From a checkpoint of a small transformer trained on Wikipedia: 11 layers, RMSNorm before each block.
MLP neurons of a small language model. Each row is named by its layer, matrix (gate and up: input weights) and neuron, and shows model dimensions 0-223. Each number is 500 + 50 x the weight over its row's rms, rounded and kept within 0 to 999. Numbers have three digits each. A neuron's up and down rows have the sign that makes its largest values positive.
After each neuron's rows, "fires in" lists the words (lower case) most often at its 100 highest values on Wikipedia text that the model never trained on. A number after a token or word is its count.

L4.gate97:492511529623516541596450632531529417563533518508490472516567479514431509572541484454463520457508492499521502682531474467483521507535540601414516570418413512495507523501490693464463481515556475579539533537483421547480483511418503543494497440469518458501541535522566604432423536495499469534432440480454472494419462531561470471573498503531474498462512560488446422526499380452511448461489435435502480460433543520588543486491509473535435466485498497442456496558493534493514497502648536452598403477479536523550517549466487490561434465489441581533510517534468392426461448593427491523475490477538479539519574552476474508489474518458504599473524504530447570593501526474534581530547
L4.up97:519506459552466501604440438522488446525485526555463434505591457481457547474558513450504538523440442536554456575488470458512533527446497555453551527440386507525500499512485508484429574565555465542450517501482455499546463460561510403540528562510540381447489507515555518446431495475500458540475482483473499494518511539555440551507505373518490557549557642486442453606515457430457421470487467474419543518421509525558492438495486488514474444424460507469446483545531524448512575500610521541631405503465554522408522545436433472520441423502387611534610530525504469425463501475410493536464493565503466496422535537643527524535473486479552614580485491566429442545492551533542512466509
fires in: "first" 33, "well" 11, "pre" 5, "years" 4

L4.gate483:451520412502475520530483531560532499533508519565503592547532530460533511470444407495481477475488522573464477513434576465448439505454529511515513478407477474511501448517483506510494560498515541506517538512445541535493582445476556476541560572599538595372494533537454455457496506466524475462486425538439480587541478547490398555510439541501470545548494453524511505421520461432566498551481533427452529498467521581557472415457475446503412519450515456562446555482516470490444465552384483464502421454348465492470546508407593491514646458518503468427555464476536611399410489523467488648489492550536478436445496451569448574507522470564434525433520459471520578472415478555582498600539
L4.up483:559489463547565540537433561527569483480478381551462524511506493510525475450522463500516483514616524490536496557556506519574459557513482484530487555528507467508557547451542557548503550487509576606471474482477431528527558492479578439565576564462550498442518484453463431523549408462556538435505446484518542464515493555531470452504505482488486500538477536524380540513616498495447578436492509520478478576419536480469582539480579609562402538530439443537417472412592521458547548518388504408560499522473569492497516486392538430509553498499480523474525555470531590426533456578486340538502411475562408521565459512518534470479455425580527499424532525541527486453583475438563592580513
fires in: "more" 24, "platinum" 11, "opposite" 5, "apps" 5, "except" 4, "both" 4

L4.gate317:574517373555471445462555483522489455507445491508455491497481522498495473474453500481423506489389494446541460498500519513526528584502427527436484473447557536495488630389575511400504508587424367442453469536627525511511557434438512638454521537517503490386495551443503395521492466591439508586465476520545535522533465543498465423521460562402496485497532564537488498493434428511538444552582539502477454458408486478562525547525579496548483543483522570480488563582479477461532447507490517493439609533563522498474510477487544558547572425490476531472590487485503566466496442502543545435524582446525568561462523507527530479547480446515599578518520474464535586575490516552415552470598
L4.up317:501473555483512582491507436546498539655427512565411497559446509531499502551467566485556507447445481481478469533432558509456515449490484511472538494500543457496484496583507564620462533467418576472508583497469421456559539519548500499437471482473557446563537561508587500462546467459368463456514460583468444460468346566482472598522446579474563519565443456596585626538549581516426536474378512541409538525495486415524486520530478507553491437489462523447491532473441485511475498536415506449571479488515545550531509483431472486491515508515563526495583579459572515467532572517461430509508471465550570524491557534540496431630546528578548520501518436546444502455548432506579508501563
fires in: "led" 14, "moved" 11, "followed" 8, "gave" 7, "leading" 6, "brought" 6

L3.gate307:555520450500453557587553502506579463524521491544537506431517509534478449504574413517482542526435527531514594478457509510589495530442497470459504515490467484529481487492521474433506487496482576510525484488445439521531452523528549568485462492510567399429432480493472386561592466464577470580494526448546418506473646486508441539568507532512566490443549430508533449476550466460541416612496480496486490554498545575465395468551590477585531433470611527564557492517506493514545620540575476588606520533410469523627484515550536532600550464530565466550532542474494483496463456473441531561559527581532532550445418595497526539414582625425464497508586478505495442509499545508467530482498
L3.up307:463398487449477457500445523573544520469488450441537408460434607518482451486643531557474477441453484580582603497492521597557552517502476523484531523485456486452501619427501463439586615405551536600581524493405408434436482514500413511457446437595506502529497467555559564421522494465441539511592517400465524432547492554523502550485496523549554468488441530562498529530501459501484496542519444471503512511480498514522509432573499458501477483444517581510438557470512464570516517508529434536464508534499504453547522480434437523451580439478595450556568518556543602463452386454575562452472517473534600469467574489491468468414507514454452399517511435502458532539595496503490513493475
fires in: "one" 93

L3.gate397:491451425542503530466555525433434476514540524445501459479482489525469532531497456507506571575406512523526555513544486463573475474429548515534507512523493540518533466440517524453496515415583529473569500559467523560409395492552504603552520500494454424580511595527447568573526415469526529495465510486410449476467472436492359461497503481531438415474535544518520548571471504400509492524545437493450465508452488496540461513365502567505441457603511569555521536549538519439551632476525655477546411485454554487540446483542419528507451503508440387469544555530409459521492501547542545560521541634497538506575431615527428482519464472500582496509475548511502523546509426552396505483501
L3.up397:497505476478429423486399484485436416477579585467568523452418501517515561469382566443497581439504584528470500553441528571562524475480552497584451510484473497550498482550537513556453496485529472373571527565462520565481491494546429486431512521523523441545529485549513480440505447512547485468468466458471470419518459459520515466554570485484482420549442588516545477536448493524487483498497492540491587501500487500608463571477525535530526491437545468550473450511395522534436494535594446627541486536542498452508454356479594480519572566485409512459480531635476567427412461447535525474526513494494528518530507576425618367573450577556456589531524541509518482461516403512537497459502
fires in: "liberal" 19, "working" 8, "policy" 8, "information" 6, "data" 6, "political" 6

L4.gate527:376540493501503406442480495443488507540549508486530511514486430399422478602470545457630629489553566581583554508464528530550568592397526511592424561535505545496470582512414540536476410477506503524516503511489481542504485503515526524443356440483524589420506492565482525547521546444534482538444511575525587520501544481439555494480537529530467485514490457471573455506485519512495506551483428419450492429495366481512512609469537447441451484464491458475558569496505518538479532540494489550517391496472506449489380479418513539513529562501471542534486573432528539531595514519537569547518515498521577534509506473621481543510539579503517525481495579603495515578497544398533457423526
L4.up527:436471483520566569550432467506544545509447571442504499461523499501477443540524500471446514427497589523475554494474584585572518538488443559538491496496411471391529522495478505525540442521469510512530486388508486480423382499575473487492464513493553533513502465514483540482587406578448516557507416517415560496506594419453552443525551587508532544590445457425527471546506435520548511459543498550426474521547460548474534483519461527570561366466549508513417440524480556444566477491434560531573451497521518505529452572415576449517447487513547563484526443598466552370548483430481538549533502444442484452458643493522493512556484475571566452516491406429397578545529447448433529497463
fires in: "people" 12, "war" 11, "area" 9, "region" 8, "period" 7, "river" 7

L4.gate432:451479410480537484571458540500589444511539466557429456502573526484509492435539521496518485499508523450515444471504518493582459470492380452450641537492476511484494509492513588366495498514562544517493445484570443426515515568558437528456568481489524413452442509556573499463386500446495584562482498568394512469549442515482561494432487505485487513549529428520487445491421445488464485429508493447464504538447463444462446420413478606535514522554490484484474498571505476474549510518466544494603452483428558555586485519558574551515460439479607535452536510472493501494441427586520441432607461453514536469408598496501413600534545449428478504564477567457488475546552562512474494600391
L4.up432:436504468551477607563467491541480495480506499495489547528530527528427551506435537502371531499569503476442466497494526423491513547502441503578416433492461474500427420533460494544427451407546512534398503453567403439600500538482543505461517511541470528419419383487547570487418509425476554528406406482496531500523536538483530586464569516488491570554493446519611485465516460461470489487435476508505506505406490443489485588411446415427568539551603580503510454436456569445558505499513579504559548460535507490463482482503543457513440490482432465467498566579546542510417549566430590510548401502508511431507580429517578403492522564484490495555490370500468470463508506458512587506466
fires in: "end" 21, "make" 13, "time" 12, "half" 6, "made" 6

L6.gate427:463581420536366556491461529505525523553515578464562480536556526484448485479583468473541493454494583582430502519509476532433470500567614525561605452533538530406489485367459522545465503457532516578586552561484510588536470513562524530387457447410501477472419492463532603484481449444537526431481463541544490435493585461543490512385457495482575436604521552427490590516498493478487505514438514481510549425466422444441398526492493547480420422390468572498532537535452446585453495585412446480580503528532528438509495526447486549544423505488449545491489503544529558527462477481509511479403528529511542468575494525462486487477551434552458555559440498456470542437532435455441524490502
L6.up427:416530508522403547483516469487473481543559572503578440515400509490510535569395554467501456375450515463523514436541549537513457573525579452605523445492531495470476410450459455528551456337498515580534489601503526486552509555522516500465428578509581487525510481503492507451450550458623421525539570457521498614487451478487517568468419507446544413565518484552487559512415430496510428491546595557461522474487513432522525440458520594453543545497475548453459490433453543470579531541538379523483460535361574488533500593558503448485604446490445525494520494540472536497516464502468554483499511448518480444540458434505404517475398494531533518498517469544533500447474432529442532443450
fires in: "by" 43, "also" 37, "often" 5

L4.gate34:521470462519448434436487494508460442541507554444650492503479552499426436543503529483499494455416495508492536462474445427564510551446401494461499547493469375440526462546480504544557451382564545582507495518465509589504487468452488594500531514575579556460555509428551500541546538524578467524497480485510531537535425418493457561456598519461576492541508516541543407532534545513514465494566494576487496473407606550569455479491515401582480568448488507422553496435444468542447484495512537447549483555403461531482504482463604492517526451437532490515487399521467557553491552629474518614522442497428517543578480495529539413522490495537388584508481526550451553560560584516573499445521
L4.up34:502459530470400522488531548412497451556541478519505526485492602432437521562520559505500500415476597483547367517482520449564507507428553499443559559505478515447470388566491457489461476460554475514568485504401486468484480532513443585543543441519452497524477477519499549475584543495534552461491498490431440539470570555462457487534508459542629493500511559542522495602519637458522458493548578606548521464438617498542481530518492423487461482478415564559533519467516476588572463540430443548405527455495497567477483485464576509473530403406491488547563472488532487547504516534600495491603573566516483509551539615551562468515467535454525546404420466554576564474474487506512390447483
fires in: "to" 54, "speech" 6, "door" 5, "below" 4, "do" 4

L4.gate69:559461472496583518486562534445503454397503440545461536468466499434501526527456516551402581560503432490502449528495488528419461478477491547457588545655525518409559608443482514534501516530415460514481543497473521515560471480481463521569516374403487487484494449479492554645566481419490416494502528532449525543486484474537484467506442510563463475517482384488541543496526445460534520528463550399494502511386502485514615489463568574536518618578578394535476571499494457535516515586489540485551491577485587439477578504487495460469483487451511455477475426564499535532485527563448492524564551411526450523515396535503519486512433473430481452424495565384473464477577475516401457473491
L4.up69:521512515498515617496553504410563388523465488537491476503491422511445628484504526489477485509543472481572532460526407449415488522479489523472527532571497563573445554534517495498555549561433497530559571505463510546548476426479523500533475507544449512503499530489434583528539570466435457551547546539543465590497488477549467488449392478616499532602459402488463559507517555464548482569484500385507531477413434479407621435458516518598557523532579482532458560530427561560519547453530532493522441526569515516441499441456476450603584508511542498471525465419439491576516530454457537453546528479539534515466423518464446507511505504527469556561444553314461551419584525492440460437473
fires in: "american" 32, "italian" 10, "americans" 9, "european" 8, "canadian" 5, "wikala" 4

L4.gate560:546485454518489404521544473470525582446470504515473503508511485514572473464489536449536513458508528488430598471485458514621490492477548543603484475506386410524507477415483527568504470562511500475518539661505503532533518623517427485521384525474516457512426549509553421464480488494506491509464342503468497540546549429576542445535484475556464512443446448575448463466529416498510542498466448524475498532444384519477446536457577588509579493441461477569519373472539546449529412480483628497426445489480525510560437509514568554475421508459558462459488559555491519508452526495507561502469495429579505502432608461453450429537470501422536536421526603409517480507545473545434491536497
L4.up560:531491556420569554394442424453499462481557557434466391475540557507494439450534556512500517504472493549582550498540561524465566505416587471500431468451429570489446615485524444512557498462528489483425433502461488569597407495528455493449524497498552511501536574481571470543378504434490503412506529479524450573474538491417424453476547485612461405487539518471569593486479492452443455569460513455468446468513496511476569552419461509469510470529510495573506499535541498453509549530557509519501541452430491472563560435427495590551457409552572504475573575449455499468485462542608493474582583541487505577411486606395489492541563495488481545477469439480455461469385500454510554487458
fires in: "played" 15, "lost" 10, "playing" 9, "working" 8, "race" 6, "goals" 6